From a checkpoint of a small transformer trained on Wikipedia: MLP 2304 GELU, 35.4M parameters.
MLP neurons of a small language model. Each row is named by its layer, matrix (up: input weights) and neuron, and shows model dimensions 64-191. Each number is 128 + 24 x the weight over its row's rms, rounded and kept within 0 to 255.
A block is one neuron, or neurons of one layer that tend to fire together. After each block is what it responds to, as a language model described it from the Wikipedia text at the highest values.

L4.up173 [ 91 137 143 147 142 127 152 171  97 109 107  77 155 130 152 144 138 139 110 103 129 114 140 114 120 154 117 131 124 112 109 149 137 130 129 117 150 101 126 156 125 109  86 156 116 119 151 125 127  91 120 142 149 146 185 139 145  91 111 128  70 132  73 110 106 121 140 142 116 120 123 142 151 134 144 115  97 123  79 150 158 107 112 129 138 177 131 144 111 115 137 118 128  75  82 111 121  91 138  94 103 117 136  86 153 106 168 125 146 139 109  98 127 101 161 176 115 171 119 104  96 141 113 166 106 149  93 128]
L4.up401 [101 152 130 138 100 121 137 141 130 125 136 193 131 166 129 121 163  93 114 131  97 161 156  48  86 110  76 134 117 152 142 192 170 109 117 146 119 117 111 159 131 143 109 110 100 115  85 121 128 162 114 174 102 142 167 143  88 118 147 132 152 132 173 135 137 150 145 122 160 143 112 107 143 135 132 154 150 131 164 154 135  99 122 103 139 140 143  94 117 125 121 138 104 154  82 119 129 105 114 111 115 140 141 133 125 120 139 134 118 120 105 122 168 108 116 153  93 140 113 134 129 107 156 123 143 130 139 138]
L4.up1075 [ 96 148 132 183 107 140  84 117 109 117 153 114 111 119 162 151 146 109  85 124 107 143  82 140 119 127 154 157 161 167 130 182 125 122 111 105 147 103 121 121 151 165 101 108 127 144 126 149 170 131  85 147  88 157 166 106 121 127  99 150 120 111 125 131 120 112 119 150 159 139 118 118 172 156 135 127 122 107 134 118 149 140  90 110 156 135 126 143 115 128 132 121 134 132 180 152 116 141 132 138 102 171 128  99 151 137 129 115 108 126 113 123 109 137 127 123 143 129 118 128 104 111 116 162 135 146  93 142]
L4.up1304 [143 147 182 141 147 131 142 107  80  98 165 119 102  93 148 111 128 122  96 161 121 120 134 107 142  84 137 118 130 169 160 155 123 170 134  91 148 131 132 131 128 107 119 136 129 143 185 150 137 116 118 109 137 125 121  83  95 123 193 158 132 145 123 136 122 168 133 154 150 135 108  95 160 116 105 135 124  78 151 148 120 146 131  93 132 141 104 134 125  91 133  93 137 116  66 193 149 100 157  93 104 140 197 154  96 183 141 129 107 135  89 134 158 146 154  85 130 135 112  92  99 118 122 109 155 108 113 114]
Decimal point in numbers. Periods inside numbers in infobox and table data, such as 93.24 crore, 2.5×1.6 in and 16.7, plus dots in web domains (oceaniasport.com) and list numbers (1.).

L3.up281 [115 131 155 130 106 115 126 129 104 163 130 125 105 196 152 122 122 123 126 188 145 135 116 147 110 120  95 121  90 106  77 130  98 137 146 142 107 125 145 120 123  98 124 165 124 146 108 144 110 125 126 152 129 122 121 133 121 144 129 142  98 130 150 168 139  92 143  78 108 135 161 118 122 131 169 109 100 123  95 121 150 160 124 131 162 128 145 109 105 130 158 103 109  94 107 115 126 107 122 139 122 122 154 119 116 122  80 154 164 146 132 147 115 135 111 125 106  95 126 149 129 180  99 122 136 148 116 100]
L3.up932 [139 130  79 111  94 139 143 141 129 146 145 140 129 126 115 115 155 128 127 118 141 126 132 111 140  98 127 144 182 108 127 167 110 156 128 148 121 118 156 123 131 147 129 144 123 111 153 135 107 106 141 153 159 124  93 142 123 125 153 108 151 134  88 119 157 164 149 156 139 136 100 105 159 190 109  82 145 126 111 162  99 158 123 173 147 111 153 129 152 110 177 147 141 104 122 111 138 121 150 161  74 155 153 137 160 104 120 154 105 128 159 115 136 121 137 129 135 143 173 113 132 155 102 120  98 104 143 151]
L3.up1220 [148 174 130  90 159 134 114 140 145 114 127 111 129 101 153 164 180 123 161  91 115 151 138  83 112 151 145 114 109 152  83 129 144  92 117 129 118 115 129 125 118  85 137 138 137 153 176 133 138  91 161  89 123  85 169 129 133 116 105 105 130 132 107 101 109 121  96 142 135 127 101 173 112 125 122 171 146 109 170  98 106 194 128 136  86 133 111 140 126 100 144 159 127  96 158 132 133 112 124 175 147 145 146 169 125 118 106 119 174  97 106 124 138  99 149 138 119 171 157 127  98 129 107 114 157 119 114 159]
L3.up1411 [117 132 192 152 124 130 143 144 156 155 122  93 103 131 120 140 174 110 128 131 149 179 117 149 144 110 168 163 144 120 168 148 167 151 120 134 106 136 138 137 132 198 147 117 120 102 184 143 115 162 105 150 143 157 147 110 109 107 125 123 130 151  86 133 114 127  92  85 144  84 139 134 149 139 136 126 110 130 129 117 147 142  99 162 147 119 114  95 131 125 155 125 140  81 133 162 128 128 131 106  92 124 133 101 139 115 102 118  81 126 138 131 134 153 112 121 127 117 132 168 147 130 110 118 136 127 129 123]
L3.up1773 [160 135 102 110 110  92 136 144 124 191 151  98 128 155 132  85 119 105 113 137 156 118 119 170 122  68  82 142 143 174 154 148 144 151 103 106 150 150 101 111 121 131 114 161 159  88  80 120 107 111 150  83 128  95 143 158 103 162 138 164  96 181 129 135 139 160 105 118 124 103 142 155 115 125 129 121 131  83 125 111 125 142 134 128 179 166 124 117 143  73  86 111 148 140 134 124 153 101 150 101 125 120 162 126 124 169  96 156 119 133 190 100 129 140 104 121 131  73 130 160 108 117 108 112 135 150 122 126]
L3.up1811 [111 143 135 149  77 152 121 113 173 122 112 146 104 162 140 176 127 156  69 125  94 123 108 152 174 133 119 143 133 103 169  92 133 176 111 144 125 141 115 148 127 137 109 132 107 122 135 105 128 108 130 134 106 135 124 138 131 136 158 166 110  77 125 135 114 144 116 144 159 124 183 146  94 133 111 139 122  96 129 180  92 173 105 174  87 187 117 168 143 110 117 167  88 131 125 105 132  92 136 156  76 113 126 122  83  88  90 115 121 111 130 160 101 125 126 103  90 120 127 138 123 122 114 112  97 140 127  99]
L3.up2123 [136 114  95 147  88 145 118 131 111 105 103  56 154 154 157  89 131 126 110 137 156 108 131 110 125 121 140 106 109 123 146 103 108 129 119 122  98 151 112  90  99 131 139  92  98 162 176 116  74 136 164 132 148 162 150  88 126 140 135 134 190 109 123 126 129 158 123  94 147 146 142 169 172 158 136 120 102 123 107 137 166 170 136 107 164 107 143 120 137 126 159  76 128 140 115 109 122 121 154 134 107 162 110 149 168 114  91 149 151 108 119 156 143 121 125 153 122  93  94 120 133 150 116 127 153 109 107 105]
L3.up2280 [170  96 118 124 171  72 126 123 109 118 129 142 160 154 150 137 122 112  99 121  60 177 145  99 145 133 140 126  92 156 144 139 153 135  87  88 166 149 116  79 108 134 117 127 147  92 113 134 156 129  93 115 115 133 119 152 122 163  85 118 142 123 164  97 126 167 102 143 169 135 164 158 146 196  93 141 159 135 118  60 138  94 106 136 136 124 116 116 121 136 134 123 107 117 118 155 108  86 186 139 128 115 139 168 153  93 169 130 171 118 165 136 128 102 109 153 126 114 127 145 136 128  90  92 118 159  74 112]
Same after "in the". Mainly "same" after "in the" (in the same year, region, game), plus scattered fragments such as within, this, and mid-word pieces.

L2.up1903 [ 92 124 132 130 137 135 124 150  93  76  73 101 170 122 103 159 103 132 130 118 119 122 145  85 148 126 145 141  85 131 136 112 164 134 109 117 155 150  69 157 109 194 111 144 152 131 187 109 113 116 136 145 120 129  91 150 116 160 168 157  82 119 136 121 146 152 137  97 127 132  87 109 140 143 118 123 114 137 101 141 130 133 137 127 158 141 121 122 152 144 146 106 174  95 122 161  85 165 138 122 101  87 131 117 122 114 131 148 108 117 124 122 179 163 130 144 112 154 124 129 132 137  78 111 130  88 134 121]
L2.up2146 [142 169 102 159 140 129  93 149  95 133 113 105  86 137 115 112 168 136 142 109 132 117 103  85 168 133 166  92  91  57 152 141 156 121  98 119 128 134 121 130 148 136  96 132 120 146 136 154 107 140 128 153 108 135 102 102 137 116 137 145 112  86 114  90 123  84 138 119 145 161 146 145 100 150 118 162 158 124 118 116 127 149 119 131 104 116 124 120 152 154 140 103 137 149 142 120 156 131 143 155 139 103 129 104 134 123 132 124 148 123 144 112 154 165 161 102 140 148 123 102 115 158 108 135 142 120 126 129]
Word-final suffix pieces. Final word pieces that complete a word split across tokens, mostly adjective endings (-ic, -al, -ive, -ry, as in artistic, medieval, temporary), plus possessive s after an apostrophe.

L2.up511 [119 165 122 108 109 144 134 124 149 153 131 145 150 102 162 155 143 171 108 138 109 129 132 120 112 180 162 124  97 131 144 115 158 113 143 122 137 130 156 105 187 142 123 153 163 166 144 114 140 126 120 141 162 127 145 123 153 127 140 135 121 159 115  76 136  95 125 102 141 133 139 127 122 176 161 132 130 107 154 138 104 130 143 145 148 103 101 130  90 147 124 112 125 108 120 147 160 130 156 100 151 122 105 134 162 202 161  84 152 152 126 107 152 133 120 139 105 141 156 103  86 132 126 141 130 108 103 129]
L2.up1263 [131 154 112 132 145 194 110 137 153  94 141 110  81  86 145 114 130 150 143 170 174 135 126 153 129 159 146 143 123  68 176 159 130 168 170 106 148 142  92 107 134  87 139 161 123 150 179 155 104 133 121 177 151 114 105 115  94 113 159 102 133 140  98  90 156 144 140 139 127 106 125 103 115 120 120 110 138 132  81 144 144 153  83 140 118 144 145 137  62 123 118 110 129  89  85 128 125 150 136 134 104 133 165 132  91 161 115 132 148 134 146 161 131 138 159 113 138 103 110 152 118 125 111 105 111  91 101  86]
Anaphoric "the same". The word same after the, pointing back to a place, time or thing named earlier (in the same city, at the same time), more weakly this; other cases are scattered word pieces.

L4.up500 [108 149 127 149 150  93 157 106 135 121 140  89 123 129 111 166 126  94 158  96 138 111  89  86 142 188 141 103 135 137 112 118 118 110  75 110 148 109 114 162 147 156 115 176 103 139 143 135 158 114 114 164 132 162 126 104 114  88 115 141 132 106 109 166 100 124 118  65 119 122 141 133 105 155 171 109 139  87 129 149 137  94 120 117 101 109 131  98 100 127 145 122 123 139 110 117 149 137 146 164 104 110 182  91 147 130 125 127 124  99 116 110 109 130  86  99  89 115 103  80 136 126 134  94 140 147 155 157]
L4.up1526 [147 135 143 125 114  97 106 124 140 120 123 120 115 116 107 167 141 145 124 148 157 133 117 104 134 115 119 130 134 139 104 138 130 110 112 112 106 105 105 119 107 142  74 133 146 110 105 144 121 143 117 133 110  97 131 135 130 141 151 103 105 103 110 107 121 117 121  87 118 127 151 149 144 117 152 106 114 120  81 153  72 116 142 105 102 128 133 130 113 150 168 121 115 133 120 125 143 130 133 107 128 166 129 138 116 139 135 128 147  83 125 132 204 106 128  81 101 151  72 100 106 152 153 104 121  88 108 113]
L4.up1642 [136 149 112 121 111 106 121 134 147 103 125 114 130 114 171 127 120 143  97 136 131 127  78 127 132 134 105 149 107 127 137  94 126 138 108 143 154 125 166 143  92 136 125 138 129 119 141 114 157 164 140 163 105 120 167 145 137 152 130 117 122 116  95 169 115 130 138  89 168 102 109 145 158 107 147 125 119 116 129 127 134 133 149 121 131 151 118 153  82 124 113  86 135 159 137 126 109 124 117 182 152 118 148  95 124 102 126 137 124 157  93 113 133 140 121 157 114 166 100 146  93 153 101 121  99 141 133 110]
L4.up2295 [113 122 134 125 112 110 136 162 177 140 149 114 146 141 106 134 168 141 117 114  90 159 172 133 105 147 159 124 124  67 145 130 148  86 128 137 122 134 111 143 157 147  94 119 124  82 108 119 147 119 124 156 134 143 144 139 140 146 122 114 127 158 124 182  88 139 155  78 176 137  97 138 135 115 142 124 177 127 132 138 130 125 132 130 123 119  99  91 135 116 102 105 130 121 133 143 173 127  78 118  85 141 156  86 139 110 108 142 132  78 111  76 149 111 120 106 123 141  95  93 131 141 133 159 144 150 125 136]
Referential adjectives after "the". Fires on words right after "the" that point to something already named or coming next, such as same, following, next, end, previous, as in "the same year".

L3.up308 [143 116  92 140  89 132 125 143 117 136 127 139 139 111 116 115 117  87 134 115 141 119 129 127  93 108 116 142  89 126 154 178 152 143 150 104  82 147 109 136 156 123 117 113 154 129 142 129 108 167  84 133 124 111 109 117 131 147 123 120  95 132 115 117 130 153 120 104 145 139 113 126 137 126 141  84  70  96 126 153  89 129 179 134 158 135 159 174 109 129 139 130 127 117 113 178 101 115 140 104  86  95 124 121 108 117 119 136  84 130 152 115 150 161 160 140 158 124 151 132 106  94 107 110 159 100 141 121]
L3.up700 [128 103 170  88 134 145 105 109 157 137 113 134 115 149  90 126 142 128 118  91 113 139 117 163 124 138 152 140 122 111  93 162 158 136 156 166 115 115 105 145 144 123 111 116 131 109 137 121 131 115  82 168  94 121 159 170 158 133 101 151 138 140 122  96 123  84 102  99 121  91 140 126 173 137 174 127 113 110 140 148  92 137 155 101 126 151 161 136 125  96 143 117 164  97  84 157 121 112 102  88  87 128 119  96 141 145 113 140 137 148 100 144 130 157 146 123 162 113 103 139  93 157 127 147 115 111 106  87]
L3.up935 [156 154 116 145 113 164 131 127 143 121 131 117 113 152 139 110 127 135 114 111 138 121 159 123 137 100 124 152 146 108 151 122 108 149 122 130 123  90  85 100 148 128 111 139 124 130 131 135 116 178  77 148 148 114 131  53 160 143 109 110 129 118 120  80 165 113  86 123 125 121 141 143 157 144 154  73 106  96  57 125 142 127 116 110 148  98 145 135 116  95 140 107 171 142 126 197 130 107 144  67 118  98 124 139 134 152 148  64 142  78 108 116 148 117 128 127 126 117 135 124 112 134 100 153 143 122 100 124]
L3.up1182 [137 127  83 108 113 168 105 103 115 141 137 105 159 145 107  84 104 100 122  95 134 148 150 136 107 135 161 139 112 115 113 176 122 132 135 111 102 123 136 158 155 150  98 112 116 115 138 142 135 100  74  99  71 113 146 151 131 161  73 124 164 127  92  95 110 125 127 114 111 128 141 159 141 146 113 135 103  85 105 138 102 132 142  70 138 150 177 141 123 154 130 151 135 144 123 176 120 116 125  75 116 122 126  98 133 141 109 102 135 142 103 140 102  99 109 125 152 150  95 158  72 146 150 108 139 108 102  82]
L3.up1299 [150 138 141 115 133 177 138 174 105 152 114 152 156  75 114 141 112 141 110 117 163 147 112 109 130 135 136 133 109 121 100 128  97 117 131 120  92 118  76 112 120 111 107 137 162 170 116 142 125 152 125 116 132 105  80 108 130 137 101 122 157 119 140 140 113 136 109 144 114 149 103 128 143 106 137 141 114 132  71 162 114 172 101 110 119  77 156 151  81 137 132  74 112 109 111 142 104 120 129 131  83 168 149 190 132 153 128 117 105 141 110 191 117 138 113 127 143  81  96 139 135 138 146 142 141 137 133  86]
L3.up1403 [137 110 119 134  94 131 122 123 133 129 127 131 134  91 123 101  89 122 105  88 148 144 105 108  97 126  80 142 109 128 120 154 162 147 123 105 122 115 111 135 125 144 129 146 130 142 146 137 123 112 102 128  89 131 110  87 136 176 122 118 122 151 107 109 107 144 120 121 118 110 121 155 148 118  96  96 113  78  97 126 110 143 116  77 156 117 176 150  60 138 146 141 119 157 150 196 128 130 166 113 117 131 106 178 136 133 161  84 138 118  82 111 162 118 149 149 123 118 133 173 103 149  98 132  93 143 108 151]
L3.up1760 [154 129 125 147 103 135 142 115 141 132 133 138 129 126  81 143 145 131 114 127 144 111  97 147 107 107 142 197 131 129 147 133 134 152 128 112 154  48 128 176 136 135 126 128 109 124 124 123 110 110  84 146 134 146 112 115 172 133 117 130 116 141 137 133 142 123 105 130  91 117  98 147 151 169 141  98 117 109 125 145 122 122 123  59 159 125 144 109  66 113 134  84 118 160 140 185 124  77 129 118  83 110  94 119 131 122 131  95 128 118 119 112 146 143 106 103 157 135 145 154 112 109 120 113 104 134 147 125]
L3.up1958 [152 164 142 191 126 157 109 117 126 117 139 147 121 136 139 118 150 122 123 142 112 121  98 144 105 117 126 147 122 115 183 139 132 156 144 132 132 119 121 146 143 159 115 124 139 144  94 134 126 133  64 136 108 132 112  83 113 122 171 168 146 137  89  62 143 110 113 146 126 109 111 105 142 168 156  77 143  93 115 135 117 155 151 125 163 123 172 136 134 126 111 112 136 109 120 192 114 134 137 130 150 124 136 125  93 149 134  97 128 148 114 111 118 193 118 116 110 141  97 154  86 113  79 116 138 137 139 124]
Decimal points in statistics tables. Decimal points inside numbers in data tables, especially election turnout percentages (86.4); also separators before party-hold rows and infobox colons.

L2.up820 [ 76 152 113 151 137 138  94 137 106 110 134 106 141 106 113 180 144 120  89  96 105 102  93 110 113 107 159 168 113 118 155 154 151  68 128  96  95  88 119 128 132 148  95 151 107 146 152 123 188 114  82 104 139 106 110 134 124 139 128 151 132 150  97 141 141 154 136 134 130 120 153 146 145 128 148 128  78 124  77 147 130  92 120  81 142 127 111 171  96 136 138 113 162 111 124 156 178  99 129 129 125 129 150 126 113 136 149 104 156  76 121 112 166  80 153 117 131 140 103 121  93 107 144 104 141 136  78 139]
L2.up1457 [105 145 167 134 105 130 110 118 102  84 120 131  55 133 113 105 143 131 121 160 150 146 154 102  94 120 155 122 114 123 176 136 155 103 126 101 116 124 139 126 164 129 103 134 134 174 145 147 140 141 116 157 114 144 136 133 132 112 152 157  97 113 126  80 101 107 111 123 142 132 103 119 136 155 156  83 135 143  93 128 175 132 130  70 125 135 126 154  72 115 126 163 142 152 114 183 116 106 132 125 125 132 118 133 121 133 119  89 135 116 116 122 133 171 140  80 127 127 127 145 102  97 106 120 164 139  94  98]
Decimal point in tables. Periods inside numbers in Wikipedia tables and stats, such as 100.0, 49.3 and 24.7, and the period in rankings like No. 18, plus occasional score hyphens like 1-1.

L3.up138 [133 190 128 128  96 126 105 162 143 136 141 144 148 127 123 122 131 100 101 114  89 132 137 135  97 145 100 108  79 111 120 129 142  99 159 114 125 126 102 223  78 122 142 131 109 115 104 110 108 119 121 137 126 127 141 107 157 134  88 135 174 128 106  97 164 114 118 116 111 138 138 136 127 118 143 112 119  99  84 103  86 139 137  97 130 130 129 150  83  99 135 124 151 179 138 165 100 134 150 120 171 127 148  63 143 143 102 126 161 130 143 131 144 125  94 151 122 142 125 169 160 159 123 158 107  77 116  68]
L3.up512 [ 98 154 134 138 104 157 111 153 124 132 125 102 120 157 102 133 169 134 139  77 108 105 106 121 128 136 165 137 114 143 144 109 135 164 130 145 145 121 119 133 154 136 100 140 124 167 128 103  83 154 106 146 104 158 125 121 150 103 159 136 140 132 107 136  98  94 137  89 129 114 158 147 142 149 160  85 103 115 135 135 118 153 141  89 155 128 154 132  96 107 156 130 155 141 111 151 151 102  95 129  92 114 142  82 149 130 118 117 184 128 129 108 169 132 121 131 100 135 107 129 137 132  87 149 147 142 112 149]
L3.up551 [124 105 120 133 131 145 142 120 113 146 108 136 165 169 110 163 187 137 107 129  97 146 111  81 124 143 133 139 105 102 132 133 137 128 155  98 147 156 100 162 124  84 129 136  93 137 138 114 119 149 128 136 142 153 136 110 142 115 142 124  99 156  93 130 144  66 129 102 115 144 115 134 140 131 116 100  98 115 110 136 114 161 173 145 137 120 107 136 149 104 147 111 149 139 143 101 146 135 128 100 117 112 152 106 140  98 150 143 160 128 108 101 151 151 134 139 190 146 150 159 171 130 114 133 118  84 100  97]
L3.up843 [158 145 105 141 112 135  82 157 127 150 125  90  98 156 130  88 147 161 119 122 111 172 162 142 166 127 134 108  86 102 114  98 144 128  98 121 120 126 109 156 155  99 124 107 103 141 171 102 135 129 137 104 135 138 134 152 129 123  88 108 133 123 102  98 115 113 107 142 100 153 155 120 151 113 115 138  46 127  96  97 109 128 150 127 124  99 140 157 120 139 106 131 204 137 109 120 155 102  77 125 142 131 114 101 141 165  93 155 195 168 156 135 103 140 136 143 198 135  99 127 167 136 117 125 106 117  97  96]
L3.up899 [148 140 149 118 116 110 119 168  98 133 114  89 119 109 124  94 118 118 148 173 138 121 108 112 166 142  96 133 127 121 173 151 148 134 164 109 139 141 136 142 112 120 133 121 137 135 119 116 113 142 135 104 125 123 121 104 101 103 178 104 123 139 118 114 129 156 109 158 152 138 148 141 111 125 146 134 128 187 131 143 130  90 111 120 134 121 193 130 146 133  99 122 140 125 115 113 151 106 124 105 119 162 164  74 110 121  63 126 155 176 128 129 113 146 160 133 187 125 106 136  87 121 107 180 153 134 119 109]
L3.up1468 [113 115 121 103 161 161 152 108 131 145 121 139 158 138 172 167 174 122 105 134 113 142 149 141 151 177 131 125  95 101 149 135 141 163 150 147 123 118  78 118 132  92  83 112  97 116 159 121  94 130 117 134 116 177 112 131 129 130 108 109 142 127 133 100 154  88 109 131 161 107 205  62 111 117 156 131 105 154 116 120 103 121 143  93 151 103 134 135 102 123 108 150 152 174 130 151 138 119 116  77 134 125  99  65 141 100 133 138 148 140 148 137 110 108 126 144 166 127 138 108 144 135 132 143 142 125 122  58]
L3.up1661 [147 141 106 136  98 173 153 156 100 105 102 117 133 155 139 154 138 126 120 123 138 127 163 143 156 168 125 106  82 129  97 156 136 115 127 108 131 167 116 135 148 120 120  90 121 137 153 126 115 110 153 136 108 108 135 149 136 133 116 160 128 139 136  89  75  97 127 120 185 131 132 113 127 102 158 123 126 134  99  94 104 134 136 124  97 101 132 159 138 144 122  82 128 131 103 108 151 144 120 100 120 145 158 126 170 133  92 152 124 138 126 130 103 128 134 111 154 123 125 125 108  95 134 149 152 130  97 134]
L3.up1881 [130 116 108 110 147 142 107 129 146 173 146  97 149 140 102 105 154 143 114 134 151 127 159 138 126 155 149 125 107 164  90 139 145 139 137 140  99 109 141 153  76 111 118 117 154 125 129  95 119 118 134 126 129 155 104 127 187 100 138 130 140 101 108  99 155 144  73 130 128 133  81 162 148  99 163 129 109 136 128 167 107 128 176 129 129 115 136 165 111  80 158 131 156 122 133 147 137 162 129 125  99 151 149  65 132 100 110 144 161 154  70  90 128 134 137 138 155 123 110 148 104 125 119 168 120 110  92  95]
Start of appositive noun phrase. The token opening a noun phrase right after a comma or name, mostly "the" in appositives or lists, as in "Col. Martha Wilkins, the commander"; also name-continuation pieces in name lists (Suz-uki, Ken-ney).

L4.up7 [110 159 100 179 115 111  79 110 108 127 109 129 120 105 112 127 120 157 152 116 118 113 114 168  97 158 135 111 147 115 135 117 103 137 141  99 155 110 165 104 124  99 136 135 112 159 130 127 107 144  91 130 165 133 126 102 130 118 185 120 137 130  92  98 128 158 151 149 108 158 172 126 149 126 148 102 137 115 150  98 116 129 175  92 114 151 122 157 105  90 174 111 106 127 117 126  82 149 125 114 156 152 155 104 112 103 131  86 156 123 117 116 144 144 124 153 196 116 114 169 124 150  58 152 124 155 132 134]
L4.up796 [122 184 128 146 136 160 112 137 106 131 115  93 160 148 138 123 102  85 170 115 150 135 149 157 146 147 133 136 110  91 134 138 141  92 141 116 144 124 103 222 116 141 186 143 120 114 134 140 105 132 106 106 130 139 131 127 134 125 108 111 170 140 121 143 136 162  95 141  90  90 152 131 102 147  96 105  74 114 157 103 115 115 168 132 111 134 134 173 121 136 121 120 178 126 118 150 101  94 115 120  90 140 153  73 114 144 110 103 169 127 155 125 153 142 116 119 162 114 127 158  84 115  88 117 131 140  98  73]
L4.up992 [114 186 135 157  89 115  67 169 100 117 179  92  94 151 150 115 113  99 128 178 155 188 143  89 132 128 164 144 123 107 131  86 137 125 134 122  87 131 128 134 100 146 124 146 125 162 135 146 158 134 119  81 115 145  75 126 126  95 163 123 204 113 169 113 132 147  99 113 120 149 112 153 113 130 143 137  95 157 124 147 115 119 125 128 126 139  99 111 127 111 105 122 136 128 108 134 118 155 112 157 121 103 153 112 138 146 104 152 110 145 125  94 147 133 114 122 138 135 135 149 158 109 146 122 155 131 132 109]
L4.up1233 [115 119 140 140 106 173 112 148 108 153 116  62 126 153 113 130 141 118 110 118 157 156 180  80 136 151 140 132 104  73 133 142 158 152 137 125 144 115 118 128 105 152 109 120 150 117 126 125 126 109 122  80 137 168 127 132 131 106 102 135 141 152 115 110 147 130 117 119 129 135 158 129  88 148 133 131  66 100 119 132 117 117 150 123 153 112 149 192  59 103 134 108 147 122 115 134 161  96 119 140 101 111 150  97 144 134 126 127 168 157 127 127 140 122 125 112 197  99 131 161  98 169 128 167 120 140 135  81]
Name-slot predictor. Tokens just before an expected proper name: last letters of country or code abbreviations in sports tables (ROU, TUR, COL, GLN), and commas, "and", "a" ending lists of names.